{
  "n_layer": 13,
  "d_model": 160,
  "n_head": 5,
  "n_kv_head": 5,
  "head_dim": 32,
  "d_mlp": 512,
  "vocab_size": 664,
  "activation": "gelu",
  "norm": "layernorm",
  "norm_place": "pre",
  "norm_eps": 1e-06,
  "positions": "alibi",
  "qk_norm": false,
  "attn_scale": 0.177,
  "bias": "all",
  "tie_embeddings": true,
  "parallel_block": false,
  "init": "uniform",
  "init_std_qkv": 0.0358,
  "init_std_o": 0.00702,
  "init_std_up": 0.0358,
  "init_std_down": 0.00392,
  "init_out_by_depth": true,
  "optimizer": "muon_variant",
  "lr": 0.00691,
  "lr_mult_o": 2.0,
  "lr_mult_down": 2.0,
  "lr_head": 0.00766,
  "grad_clip": 2.0,
  "warmup_steps": 200,
  "schedule": "wsd",
  "decay_fraction": 0.602,
  "decay_shape": "sqrt",
  "final_lr_fraction": 0.1,
  "batch_tokens": 16384,
  "seq_len": 512,
  "doc_mask": false,
  "train_tokens": 125400000,
  "steps": 7654,
  "dataset": "wikipedia_en"
}
MLP neurons of a small language model. Each row is named by its layer, matrix (up: input weights; down: output weights) and neuron, and shows model dimensions 48-143. Each number is 200 + 30 x the weight over its row's rms, rounded and kept within 0 to 999.
After each neuron's rows, "fires after" lists the tokens most often just before its 100 highest values on Wikipedia text that the model never trained on; "fires on" lists the tokens most often at its 100 highest values on Wikipedia text that the model never trained on. A number after a token or word is its count.

L6.up318,243,208,188,199,166,236,196,206,186,252,198,259,232,203,185,170,228,172,183,176,152,212,245,210,213,207,214,166,234,157,133,197,180,208,189,239,189,200,149,238,204,210,204,167,198,217,246,195,220,181,191,157,207,185,243,163,192,119,221,160,213,196,158,146,200,174,223,238,203,205,151,213,204,276,175,165,200,167,224,170,239,197,214,189,232,208,174,147,149,244,236,209,182,255,207,187
L6.down318,202,213,150,206,208,164,234,238,210,200,183,212,196,212,224,187,195,210,186,181,195,171,175,150,247,158,239,156,222,218,222,208,181,210,205,220,230,189,249,216,178,228,187,197,174,188,194,249,229,232,185,215,179,208,178,165,229,181,147,184,169,210,250,175,156,184,181,228,221,213,178,201,258,238,175,229,210,192,225,176,181,214,164,183,179,238,195,157,204,241,185,219,191,152,183,223
fires after: " m" 16, "ou" 14, " c" 10, " was" 8, " with" 7, " h" 6
fires on: " his" 31, "ld" 14, " the" 11, "an" 10, "ay" 8

L3.up245,208,185,236,210,173,204,225,202,281,206,216,265,173,205,184,243,199,171,213,258,166,160,199,181,168,190,202,143,230,187,249,208,210,154,161,212,242,222,189,245,161,197,205,167,147,184,239,181,228,170,159,204,171,233,215,144,211,203,170,157,179,211,221,159,222,169,176,202,214,189,235,126,218,202,189,193,232,147,193,181,233,206,234,225,242,248,202,236,250,211,248,237,211,197,209,187
L3.down245,262,202,210,183,174,228,209,196,213,272,154,193,177,207,216,244,197,195,194,235,205,209,164,191,195,191,187,181,205,183,180,150,207,175,225,229,256,178,219,177,192,170,152,249,161,182,201,248,183,177,163,199,189,272,181,224,158,214,194,243,215,156,162,196,183,243,187,160,227,212,236,277,186,219,187,209,171,163,165,190,242,218,174,232,155,155,245,296,162,162,171,207,234,194,189,171
fires after: "." 89, " s" 5
fires on: "2" 18, "7" 13, "3" 10, "5" 10, "9" 9, "m" 8

L7.up30,243,203,184,229,175,154,249,172,197,187,238,241,202,243,237,175,184,206,209,201,237,282,241,181,191,216,199,218,162,217,183,280,243,152,234,196,202,207,219,207,221,200,197,208,168,154,222,241,200,240,218,199,172,157,163,196,243,170,217,183,202,232,187,222,188,224,180,176,160,193,189,210,190,224,204,230,181,214,179,247,192,161,166,167,226,228,208,217,165,187,201,176,195,193,180,224
L7.down30,242,175,191,249,232,215,186,210,158,150,223,203,152,240,164,153,152,215,208,210,212,206,208,194,221,180,171,203,193,216,226,228,197,212,160,143,148,188,188,217,142,180,169,206,213,183,211,205,173,186,187,224,203,216,227,187,215,189,234,215,176,221,233,208,181,252,169,217,174,213,206,138,181,182,151,175,211,212,227,153,286,208,204,219,248,147,207,179,192,188,226,192,244,215,161,192
fires after: " P" 33, " comp" 11, "p" 10, "op" 6
fires on: "le" 23, "ar" 15, "e" 9, "ol" 6, "ed" 5, "em" 4

L2.up187,208,175,183,191,190,164,199,169,213,166,220,270,187,262,272,232,206,209,175,180,156,196,223,215,193,221,152,183,211,228,185,224,207,217,210,227,249,202,234,203,192,254,249,206,193,173,202,183,219,196,180,222,230,172,191,190,240,240,122,208,221,147,200,222,165,173,186,184,234,171,199,198,182,205,213,186,181,142,225,241,184,184,203,193,214,200,255,182,183,225,242,178,171,207,216,267
L2.down187,193,274,201,173,187,170,154,196,233,166,175,200,180,200,148,211,272,205,155,179,192,173,185,197,188,246,231,250,235,184,219,159,209,159,211,216,225,179,228,219,238,189,234,204,224,163,197,197,236,142,275,227,202,202,186,189,202,172,229,179,210,197,198,231,153,198,162,208,145,235,181,194,187,265,130,185,216,218,174,149,228,192,203,194,207,171,183,224,178,223,221,172,194,194,192,212
fires after: " (" 22, "==" 17, "\n\n" 12, "-" 10, " \"" 6, ".\n\n" 6
fires on: "C" 94, "m" 5

L6.up397,238,230,183,241,138,162,149,207,207,229,188,232,192,199,222,228,241,254,195,187,195,236,208,188,200,147,216,163,241,198,194,224,194,211,194,185,201,206,162,170,212,186,177,254,227,221,200,184,177,246,237,279,228,206,204,213,188,180,205,184,228,215,248,190,244,197,164,206,166,168,181,201,170,136,273,189,232,184,209,186,200,221,165,215,171,209,176,156,209,214,205,199,227,147,211,174
L6.down397,246,222,204,240,241,239,156,235,194,230,183,160,217,199,203,209,295,201,174,235,192,183,196,177,281,203,176,270,213,234,204,203,255,240,171,162,168,164,238,195,194,182,225,212,202,171,167,225,163,182,204,243,184,225,188,129,169,157,186,188,165,162,197,205,255,216,166,189,199,218,216,197,161,210,209,226,203,138,225,165,200,176,243,148,187,243,171,174,244,228,136,226,178,210,242,226
fires after: " |" 19, "ag" 11, "\n\n" 11, ".\n\n" 8, "t" 7
fires on: "er" 26, "\n\n" 20, "==" 15, "ed" 7, "ary" 7, "|" 6

L6.up372,192,205,218,193,225,175,169,179,207,226,214,191,232,164,247,136,174,162,221,178,197,260,197,186,192,207,230,182,235,212,109,186,246,176,172,145,239,220,135,173,238,123,145,194,189,177,242,190,197,239,227,164,216,213,213,243,206,221,172,245,194,191,201,180,211,212,131,194,161,191,211,212,186,139,237,251,219,154,250,206,175,251,178,226,222,183,218,206,197,173,221,162,180,237,169,250
L6.down372,189,216,157,176,192,188,197,198,203,228,201,182,236,219,162,250,217,200,216,161,187,244,223,150,208,190,288,190,208,211,216,168,199,191,173,233,223,206,200,183,245,185,178,205,130,205,206,186,158,220,232,145,168,269,208,201,243,176,209,175,149,137,182,217,215,160,176,238,210,182,185,245,224,285,259,220,249,163,250,186,152,168,203,164,222,234,190,212,187,200,182,234,178,236,187,173
fires after: " e" 15, "t" 14, " p" 9, "ep" 9, "ou" 7, "ur" 5
fires on: "lect" 20, "ubl" 18, "re" 9, "ther" 7, "ect" 5, "ur" 5

L8.up488,193,161,188,211,216,205,206,172,174,195,182,205,255,252,203,213,219,175,153,186,196,197,205,197,219,156,169,198,209,197,164,218,215,204,221,279,126,198,188,229,217,247,179,154,164,211,174,224,241,235,175,189,203,235,182,234,146,177,176,223,206,194,189,171,232,173,137,244,227,187,222,231,230,203,192,184,166,258,213,170,169,230,218,181,233,214,184,168,173,238,210,177,217,197,225,164
L8.down488,141,210,226,172,196,230,248,216,196,174,228,209,207,180,164,224,215,165,227,236,220,176,225,184,210,177,232,262,194,203,266,220,157,260,141,183,200,169,177,236,216,196,182,264,217,207,184,163,226,208,155,161,205,209,182,159,204,189,184,254,241,174,283,263,244,223,271,189,179,217,179,188,169,171,185,180,195,207,244,234,153,159,174,203,219,193,173,230,192,158,209,266,248,199,198,163
fires after: " " 20, " g" 17, " t" 10, " on" 9, " b" 7
fires on: " |" 16, "an" 15, " the" 14, "ur" 10, " st" 10, "et" 7

L8.up103,195,197,221,194,203,223,209,176,172,128,215,199,222,234,257,240,191,196,226,172,199,201,217,172,162,211,192,193,158,200,185,251,239,219,185,234,203,260,225,211,173,171,202,225,187,210,185,210,198,168,182,189,134,166,202,204,168,189,206,230,196,212,208,251,258,215,171,186,147,195,210,194,219,202,217,224,251,230,129,233,208,127,207,201,170,250,221,163,158,203,246,219,255,198,242,209
L8.down103,221,230,187,233,194,220,224,182,223,182,118,167,201,230,233,209,159,231,260,209,233,227,153,191,199,225,185,213,156,200,192,255,190,174,215,197,205,170,217,241,221,197,179,162,194,186,204,179,153,215,226,156,161,237,213,241,255,213,235,270,264,160,219,187,186,204,261,170,226,195,186,206,294,208,197,197,172,194,223,168,220,173,221,160,207,146,206,233,206,210,206,173,193,203,189,204
fires after: " s" 22, "our" 12, " P" 8, "r" 8, " S" 7
fires on: "n" 12, "y" 12, "c" 12, "ed" 7, "m" 7

L2.up62,198,175,210,214,141,229,206,186,192,184,208,217,216,168,211,222,250,169,210,141,152,201,192,198,167,172,257,218,213,244,220,234,237,171,197,189,213,176,195,182,211,172,206,197,122,226,208,152,232,224,139,239,174,194,218,200,204,239,235,186,220,240,205,243,201,217,211,201,194,175,153,189,171,220,193,220,186,215,223,154,241,166,210,196,192,196,182,146,197,212,224,156,286,203,233,260
L2.down62,228,236,235,181,227,231,227,168,163,141,210,216,157,185,164,203,276,234,220,201,148,214,209,188,281,188,215,248,187,212,203,249,238,197,240,170,214,173,189,235,188,175,200,212,244,201,134,175,223,212,212,197,212,201,202,200,247,199,200,202,205,174,189,131,171,173,214,200,216,174,189,168,184,222,191,167,243,196,201,151,214,196,219,169,231,193,163,231,154,191,167,146,161,169,201,230
fires after: ".\n\n" 89, "\n\n" 11
fires on: "==" 100

L8.up471,162,228,247,232,186,146,188,175,214,196,176,221,236,154,171,202,207,230,223,201,198,189,181,201,201,174,189,240,177,211,211,196,189,164,228,206,178,224,190,223,165,166,192,208,171,199,183,242,217,212,179,233,161,194,207,190,215,205,222,151,249,187,262,178,225,201,151,266,177,214,187,234,179,232,242,208,183,217,140,152,190,149,152,194,223,215,184,196,153,201,261,160,199,238,269,226
L8.down471,211,199,242,197,191,213,199,223,212,211,226,194,200,209,192,155,239,244,175,173,206,196,202,225,134,217,150,257,183,160,173,215,192,185,238,208,202,196,160,182,171,211,207,163,163,133,162,198,156,190,194,202,208,178,218,195,235,226,172,163,209,194,219,217,241,201,144,186,180,220,137,192,184,216,196,193,259,216,193,158,218,200,207,223,262,204,143,191,171,230,276,182,212,183,168,163
fires after: " J" 22, " R" 11, " g" 7, "r" 6, " L" 6
fires on: "us" 34, "os" 16, "r" 15, "ar" 10, "un" 5

L2.up389,152,176,243,209,181,224,174,193,185,224,247,220,175,171,177,239,181,197,247,265,208,225,144,209,191,188,226,239,198,221,202,179,179,192,230,265,226,198,203,159,173,175,218,164,215,169,138,246,187,229,176,177,210,151,220,202,185,178,230,194,234,224,176,211,206,228,182,238,154,187,195,177,276,149,183,207,213,187,145,233,223,201,175,205,185,224,256,162,268,189,188,158,217,152,219,196
L2.down389,157,207,186,208,161,162,141,235,185,233,208,182,211,186,238,204,195,211,205,242,201,181,182,192,233,171,182,213,227,194,233,255,207,168,219,154,212,226,207,191,240,183,235,199,220,200,199,136,175,124,207,179,213,264,162,216,136,219,204,177,195,200,199,242,198,239,190,238,153,233,141,213,233,201,180,167,230,212,221,181,252,189,209,224,179,201,201,221,211,196,180,259,147,198,161,219
fires after: " S" 16, " s" 16, " p" 14, " P" 12, " a" 11, " the" 11
fires on: "l" 50, " f" 24, "er" 15, "en" 9

L7.up365,211,203,235,235,143,132,234,152,259,271,186,202,207,158,192,159,176,184,205,222,210,218,209,199,189,225,193,212,221,202,167,180,165,184,148,205,169,202,200,232,144,268,183,222,172,215,246,200,235,208,216,162,235,220,245,202,216,170,186,223,230,219,229,152,278,206,237,155,223,175,184,211,187,224,210,205,193,160,160,185,223,224,233,168,190,183,207,202,210,171,213,154,174,200,249,214
L7.down365,217,241,209,181,191,184,220,258,190,197,176,237,228,180,198,168,208,251,185,201,200,187,232,241,238,152,168,200,243,216,164,208,248,212,181,224,203,238,219,146,228,168,187,190,285,148,185,227,183,218,211,177,202,243,196,249,178,180,159,247,211,178,213,189,181,239,234,238,248,175,163,163,190,211,188,222,201,231,180,205,194,161,153,254,192,146,211,126,132,224,182,192,183,202,171,190
fires after: "u" 33, "on" 8, "v" 7, "o" 5, "ain" 4, "oc" 4
fires on: "ch" 25, "s" 15, "." 5, "al" 5, "ate" 5, "ers" 4

L2.up244,203,174,209,171,173,224,147,230,187,185,207,243,217,198,204,218,202,229,185,184,236,244,217,232,173,213,205,220,252,164,208,144,242,164,232,197,269,208,208,224,211,172,246,193,163,171,207,220,244,244,213,226,172,147,162,159,220,220,184,247,162,190,154,201,107,222,168,149,213,177,158,226,190,197,199,227,129,222,152,178,189,252,208,152,211,235,238,217,198,220,222,182,215,197,236,205
L2.down244,196,194,221,186,229,187,161,169,130,162,185,208,167,182,203,162,250,220,227,219,167,163,172,227,191,173,136,235,161,206,204,216,218,176,219,229,231,208,229,198,199,211,176,179,224,221,227,209,176,177,143,212,266,204,171,221,190,172,236,199,224,248,225,217,141,184,269,253,204,246,258,198,254,192,175,204,260,187,185,193,194,186,188,186,176,242,213,218,197,164,257,218,197,159,132,206
fires after: "re" 19, " l" 18, "art" 15, " L" 10, "igh" 6
fires on: "y" 31, "n" 20, "en" 11, "and" 8, "th" 7

L7.up3,244,233,228,238,242,279,177,223,200,181,222,208,202,230,204,179,186,197,238,133,212,240,224,191,190,201,145,183,189,171,175,216,219,198,198,254,188,196,201,167,209,215,135,262,199,227,152,196,180,218,179,219,195,189,222,174,194,212,245,244,183,198,213,216,181,173,187,200,208,141,217,197,206,158,260,242,215,191,96,174,161,146,181,210,184,268,203,202,191,246,204,194,217,193,195,258
L7.down3,191,174,214,212,230,192,149,204,179,207,184,213,214,161,218,196,218,199,257,190,163,218,219,163,189,180,183,182,234,182,193,215,232,256,189,232,165,145,188,233,203,179,164,188,199,219,198,106,178,188,172,223,172,248,242,192,216,216,137,242,177,159,221,201,206,147,218,173,188,184,215,217,227,246,182,245,154,207,236,246,196,165,200,145,203,252,246,234,182,252,182,209,223,156,184,204
fires after: " S" 29, " V" 16, "S" 14, "res" 6, " " 6, " P" 6
fires on: "al" 14, "id" 12, "ey" 8, "y" 8, "ed" 7, "9" 6

L3.up164,229,183,217,183,136,193,217,174,187,161,229,205,160,214,183,168,244,214,212,120,185,200,237,247,158,172,235,205,180,231,230,164,184,171,191,186,195,183,230,209,188,209,208,181,174,187,211,187,178,248,143,272,223,182,256,173,176,203,170,254,211,156,269,191,180,177,212,179,206,253,145,197,160,205,216,282,225,192,200,179,149,199,210,201,191,233,224,175,216,202,176,203,179,237,145,169
L3.down164,217,203,176,197,212,176,170,194,181,281,193,215,226,225,226,223,216,197,252,212,211,181,158,198,226,177,198,233,228,170,199,169,236,196,203,215,202,186,237,225,212,190,162,227,205,235,245,245,194,213,179,159,136,256,174,182,238,161,250,170,147,236,178,168,142,183,177,182,205,220,215,202,176,207,218,219,190,224,204,122,253,208,276,224,227,153,223,238,143,203,146,169,199,157,201,232
fires after: "em" 19, " pro" 10, "ro" 9, "n" 8, " l" 6, "ian" 4
fires on: "oc" 37, "c" 29, "ad" 7, " C" 6, "s" 5

L3.up438,218,199,197,193,181,174,138,165,222,191,269,200,257,199,228,190,218,215,221,224,179,211,193,179,168,189,149,164,223,231,233,155,213,197,198,208,196,198,189,203,187,157,260,232,202,181,167,224,216,206,161,233,196,214,174,225,206,174,210,209,251,197,201,282,179,196,245,234,197,187,180,201,257,168,131,225,219,203,199,213,203,166,182,218,182,195,185,222,176,175,203,174,139,173,214,188
L3.down438,220,198,203,197,171,169,244,182,153,183,223,218,240,207,232,176,198,207,220,280,208,193,196,158,186,197,164,195,184,220,177,258,175,214,224,221,204,185,230,234,212,213,156,202,280,250,191,184,155,165,149,166,209,248,179,228,216,204,228,193,187,182,212,154,206,204,164,153,171,245,188,232,195,229,216,180,231,201,208,190,206,170,167,193,235,190,169,241,245,245,217,165,227,246,220,240
fires after: " s" 34, " S" 15, " D" 12, "r" 5, " v" 5, "s" 5
fires on: "erv" 47, "ec" 18, "en" 13, "er" 7, "as" 5, "ers" 4

L7.up196,226,268,207,198,241,171,197,205,236,201,192,195,144,135,201,151,225,177,209,202,205,248,195,189,156,182,215,196,207,230,176,208,241,192,270,201,156,174,164,202,147,189,154,181,149,156,245,191,164,201,193,199,159,213,174,187,204,177,132,156,159,209,223,197,185,201,201,198,230,201,189,217,255,218,148,235,204,151,252,185,184,147,208,215,203,278,222,196,157,173,196,230,227,182,217,131
L7.down196,197,212,205,201,241,173,230,167,197,184,201,176,215,123,188,163,132,166,183,203,184,200,254,219,150,178,228,165,232,208,165,210,215,229,206,163,235,185,227,151,214,199,212,159,156,181,219,197,145,206,177,186,180,214,240,223,244,171,217,204,218,171,250,163,196,272,212,152,219,219,156,243,192,227,222,183,235,199,211,204,170,225,197,222,182,215,199,221,165,148,195,237,219,234,181,181
fires after: "r" 29, "o" 25, " ar" 8, "5" 5, " F" 5, " f" 4
fires on: "ou" 31, "ot" 25, "re" 7, "ri" 6, "r" 5

L6.up332,135,172,131,185,172,181,215,203,168,220,182,215,200,260,241,195,275,146,206,219,192,219,216,149,180,183,200,163,244,226,175,193,235,213,184,238,224,240,204,223,195,196,192,213,204,248,172,171,245,201,230,246,172,161,218,196,184,203,190,146,223,180,230,183,208,185,182,204,253,191,185,190,168,231,235,190,139,169,191,172,208,207,127,234,226,187,214,163,163,190,250,216,245,167,229,198
L6.down332,196,165,185,198,195,232,249,194,177,191,241,235,145,171,184,271,269,196,247,251,203,192,168,256,268,205,175,207,236,203,243,153,204,201,149,217,225,199,197,205,204,184,169,191,172,163,202,212,229,168,211,204,208,217,220,242,238,151,208,198,219,164,162,215,203,190,180,197,182,221,182,219,179,220,257,174,210,178,204,209,213,188,198,223,176,170,204,149,165,195,144,217,164,228,191,196
fires after: ".\n\n" 73, "\n\n" 22
fires on: "==" 96

L8.up342,150,204,185,221,179,204,166,252,220,210,224,208,230,245,226,221,212,209,253,255,219,233,252,185,177,132,199,216,178,225,119,195,184,206,105,235,174,204,169,242,207,174,198,197,201,162,163,169,189,160,179,214,144,247,200,199,203,219,191,209,192,167,196,219,205,218,237,214,214,203,211,214,139,195,137,167,203,212,217,184,203,153,207,237,203,157,167,174,236,213,215,188,193,198,229,173
L8.down342,260,212,199,237,208,249,186,192,203,219,219,193,220,189,210,243,184,150,193,151,169,209,207,180,197,235,226,168,240,191,221,197,161,219,177,175,197,200,240,256,219,230,218,200,169,218,205,252,214,218,163,240,154,228,196,129,189,205,188,192,155,155,221,180,209,199,189,153,165,214,218,182,194,203,232,230,167,235,208,205,239,227,233,196,172,168,236,170,151,223,172,186,217,182,185,205
fires after: " the" 53, "f" 4, "i" 4, " F" 4, " f" 4, "ec" 4
fires on: " st" 30, " first" 24, "ri" 15, "est" 10, " St" 5, "ond" 4

L2.up273,232,175,191,186,193,181,208,176,262,190,201,205,210,192,235,179,196,178,248,184,254,215,183,184,172,209,188,176,222,176,197,171,192,214,219,206,220,258,165,256,165,197,222,239,175,209,216,219,212,139,231,205,167,191,177,180,177,208,151,214,140,245,258,250,151,175,164,194,248,176,166,191,189,195,158,182,130,214,266,282,194,178,169,199,222,197,143,184,206,241,239,186,172,200,228,178
L2.down273,246,187,190,225,165,132,202,192,219,234,199,196,188,256,151,226,160,219,247,186,215,211,192,163,195,208,227,269,178,117,217,188,212,191,225,221,211,195,203,219,249,193,167,242,182,178,225,217,210,216,243,192,170,240,190,217,198,175,198,172,214,224,199,210,251,212,219,211,159,166,189,194,218,154,192,222,229,190,176,211,204,181,200,192,209,175,201,203,192,197,229,222,138,143,124,162
fires after: "19" 30, "pp" 10, " s" 10, " f" 9, "ar" 9
fires on: "4" 22, "ec" 18, "ri" 18, "ro" 16, "ou" 10, "3" 5

L2.up414,208,180,162,208,167,194,223,180,193,232,195,205,175,186,234,263,235,185,185,207,237,210,154,229,197,215,209,217,188,224,207,165,245,195,242,217,212,191,185,216,200,190,211,203,191,194,226,216,164,199,190,220,128,173,198,200,164,163,194,202,228,146,185,191,231,177,171,176,135,158,172,203,199,227,242,264,225,181,227,252,174,158,245,227,183,272,185,163,212,226,213,171,160,137,201,221
L2.down414,169,202,224,213,229,196,176,142,210,202,199,175,253,209,171,207,205,170,170,217,201,183,239,211,198,198,199,180,160,223,213,187,194,257,236,210,210,230,158,193,177,215,163,175,138,219,190,216,233,207,242,233,184,244,194,206,209,174,244,165,146,237,200,250,171,218,198,244,210,193,207,251,234,153,191,181,201,174,145,215,200,158,198,166,228,146,232,188,245,163,147,233,237,201,245,222
fires after: " o" 29, "w" 19, " se" 13, " p" 7, " b" 6, " g" 5
fires on: "ver" 34, "qu" 15, "n" 12, "ubl" 7, "en" 6, "f" 5

L2.up352,149,158,184,203,185,213,142,172,234,211,184,198,236,198,177,200,187,181,226,228,206,208,181,210,245,259,207,202,218,204,182,152,185,213,271,154,234,180,177,221,219,153,188,185,197,225,199,205,218,187,182,217,221,188,187,238,186,188,271,201,202,224,183,215,186,182,197,235,232,195,187,226,203,218,251,157,221,245,215,186,219,214,211,230,175,224,111,201,239,149,159,221,207,203,154,220
L2.down352,251,180,218,161,222,151,191,177,177,175,239,254,192,157,215,205,222,172,186,193,193,207,203,159,187,204,187,277,190,199,202,207,226,192,216,205,181,208,191,200,159,207,227,241,169,208,198,247,205,204,245,190,205,197,148,176,166,219,193,132,201,175,241,207,141,181,261,200,192,211,139,182,196,164,216,227,183,208,214,219,144,202,137,135,234,213,204,214,170,208,260,193,205,234,164,201
fires after: " st" 23, "ud" 9, "m" 9, "im" 6, "r" 5, "rit" 5
fires on: "y" 20, "un" 18, "ate" 10, "ed" 9, "ill" 6, "ated" 5

L6.up213,166,205,211,176,219,216,189,242,175,191,153,192,163,186,205,185,201,208,207,202,218,173,179,216,221,217,165,210,185,157,187,176,208,229,286,199,182,213,211,155,194,229,191,173,169,166,219,211,206,247,236,183,190,191,220,187,222,156,247,142,248,175,222,200,221,202,180,211,118,192,220,228,178,216,208,228,244,174,176,201,225,269,179,253,136,198,236,178,193,266,185,187,247,195,176,155
L6.down213,244,189,239,171,177,218,204,201,244,203,170,162,201,181,154,217,97,191,216,184,209,247,176,189,221,221,196,221,193,172,163,170,155,230,176,260,203,229,179,169,218,177,228,209,220,237,196,259,243,171,226,231,156,167,188,156,227,233,234,248,198,211,237,221,229,268,196,152,176,183,142,188,221,165,204,141,156,203,214,223,144,209,203,170,212,168,181,160,214,240,239,189,229,187,207,221
fires after: " c" 44, "p" 14, "C" 7, "P" 6, " C" 5
fires on: "are" 38, "res" 17, "ro" 13, "ap" 11, "l" 5, "S" 4

L6.up145,196,236,208,226,167,167,175,169,182,238,182,221,207,160,231,205,222,203,197,175,171,217,232,223,194,259,226,193,186,150,208,183,154,163,218,206,194,215,157,215,173,228,202,246,222,192,236,196,191,207,182,220,189,143,226,269,240,222,159,222,227,161,187,236,205,221,154,266,178,183,159,213,229,174,184,233,219,211,317,226,139,231,211,223,181,196,230,179,165,151,160,201,210,221,173,189
L6.down145,192,179,192,158,218,209,176,179,155,230,209,192,200,208,178,254,176,216,204,216,212,201,167,165,232,193,247,202,207,182,185,199,217,201,197,185,216,185,182,186,170,184,209,197,177,208,191,213,133,189,152,234,168,216,207,191,208,161,207,205,149,147,172,199,235,207,136,223,219,187,205,185,163,247,210,212,181,230,274,224,149,214,202,218,196,124,207,187,229,275,221,180,216,177,139,170
fires after: "al" 22, "ep" 17, "ign" 9, " p" 8, "t" 7, " M" 6
fires on: "if" 56, "ubl" 26, "ass" 6, "x" 4

L6.up61,223,222,167,184,167,217,164,193,187,194,214,207,210,197,261,225,252,197,180,188,204,232,145,212,167,210,153,251,215,175,226,133,232,217,222,195,165,219,163,202,228,257,204,169,167,210,193,201,196,182,234,251,230,221,202,181,148,131,298,175,203,199,188,215,211,140,231,183,199,207,220,206,221,156,179,237,197,159,159,211,136,188,205,194,188,204,239,163,248,174,165,217,174,175,175,149
L6.down61,180,222,189,260,217,209,207,182,215,229,196,178,263,190,225,190,186,215,133,240,176,173,181,176,244,199,201,135,237,201,245,210,181,175,228,215,215,224,191,227,191,171,211,196,175,175,229,165,199,236,195,241,171,222,158,199,197,249,186,221,163,239,166,227,215,194,179,188,222,195,224,161,184,176,187,221,182,211,228,198,161,277,246,192,234,184,193,213,252,170,229,175,235,255,252,204
fires after: " s" 18, " b" 9, "b" 7, " K" 7, " o" 6, "il" 5
fires on: "f" 16, "on" 11, "od" 7, "qu" 6, "ver" 6, "and" 6

L3.up483,206,189,208,207,196,201,223,212,169,195,175,258,156,226,216,161,208,168,179,183,218,158,158,171,214,196,168,209,179,184,226,157,150,140,215,192,173,221,199,154,218,194,182,116,200,165,205,190,252,192,196,154,190,213,213,170,203,223,215,221,171,183,169,185,253,179,206,168,164,231,132,134,213,260,213,223,184,214,162,203,224,248,208,260,178,185,223,175,211,223,201,181,269,179,229,168
L3.down483,209,149,189,141,170,187,222,230,217,190,235,212,203,227,257,207,221,140,236,144,177,162,171,174,212,214,179,240,178,162,206,194,218,215,219,232,233,168,185,178,229,195,208,193,159,234,205,219,258,213,179,198,196,234,204,146,202,181,247,223,193,204,230,240,214,241,223,231,149,195,217,211,192,218,216,147,204,163,174,197,203,254,156,180,252,187,216,236,255,188,192,193,223,227,206,169
fires after: "c" 29, " c" 28, " C" 15, "C" 10, " sp" 6
fires on: "ro" 26, "ir" 11, "l" 11, "ad" 10, "u" 8

L2.up378,157,130,171,244,204,180,178,257,150,193,212,167,224,196,244,213,183,187,178,198,209,185,195,252,176,223,255,157,177,153,203,169,184,219,179,175,195,199,179,220,168,195,246,218,203,210,237,203,224,228,229,184,250,221,215,114,173,192,249,198,219,202,214,235,206,194,259,236,195,253,188,249,192,195,164,166,212,209,261,184,202,214,240,167,189,185,204,211,240,233,145,203,208,213,195,196
L2.down378,212,188,206,198,199,249,177,201,214,237,178,209,201,169,264,248,267,200,171,198,176,211,223,213,216,184,217,191,235,200,203,216,198,237,191,185,204,163,213,171,178,163,165,230,201,193,117,224,149,188,200,202,148,220,169,174,207,204,193,229,268,156,234,215,186,191,183,173,200,226,256,237,149,170,243,155,243,173,205,199,193,187,159,185,237,158,206,221,198,260,206,171,173,212,163,194
fires after: " of" 21, "c" 11, " c" 11, "l" 7, " L" 7, "-" 6
fires on: "re" 23, "le" 14, "f" 14, "t" 12, "ark" 10, "ov" 10

L2.up447,218,223,137,187,166,215,213,191,178,221,183,201,192,204,210,254,207,202,202,184,170,176,200,181,166,197,207,184,157,217,244,194,192,135,194,222,244,245,212,175,210,255,227,194,139,209,243,226,194,207,166,252,225,232,215,202,192,225,193,256,185,198,182,245,188,218,209,176,150,217,169,189,112,221,229,228,205,239,236,202,262,186,146,157,192,253,205,215,187,165,216,215,162,178,240,205
L2.down447,259,194,161,181,206,235,240,152,158,203,187,189,171,231,200,222,227,215,202,196,186,244,181,216,171,224,152,205,237,230,251,241,240,207,196,208,162,190,249,200,194,185,206,219,155,202,196,224,221,224,194,211,181,222,223,171,197,177,186,200,198,192,174,180,160,206,221,140,187,213,180,189,170,221,179,249,198,264,169,152,248,186,195,183,201,208,233,228,184,198,195,198,213,181,255,256
fires after: " a" 18, " l" 13, "en" 7, " L" 6, " (" 6
fires on: "c" 74, "oc" 26

L2.up271,194,165,155,221,171,214,224,176,232,215,206,214,161,195,178,239,202,140,166,198,140,271,230,221,172,202,212,180,168,170,243,236,124,186,164,222,118,197,200,233,204,223,191,170,168,187,208,189,143,205,241,176,163,233,176,228,176,183,175,190,200,216,185,207,202,172,264,182,211,222,186,196,231,199,199,218,201,180,173,198,179,210,193,226,231,213,206,267,201,215,189,241,205,204,226,174
L2.down271,209,196,262,170,181,205,178,202,213,251,208,202,179,223,227,225,212,219,210,220,151,244,154,218,185,186,219,175,215,238,174,202,247,228,184,247,163,203,194,194,203,168,158,229,156,180,202,178,199,167,169,197,233,250,160,176,241,183,203,233,184,207,218,166,197,259,251,227,233,210,244,158,239,204,192,117,185,198,235,142,185,240,223,161,174,180,172,276,179,147,186,225,203,257,183,164
fires after: "." 72, "s" 6, "A" 4
fires on: "7" 17, "5" 17, "6" 15, "h" 10, "8" 7, "4" 7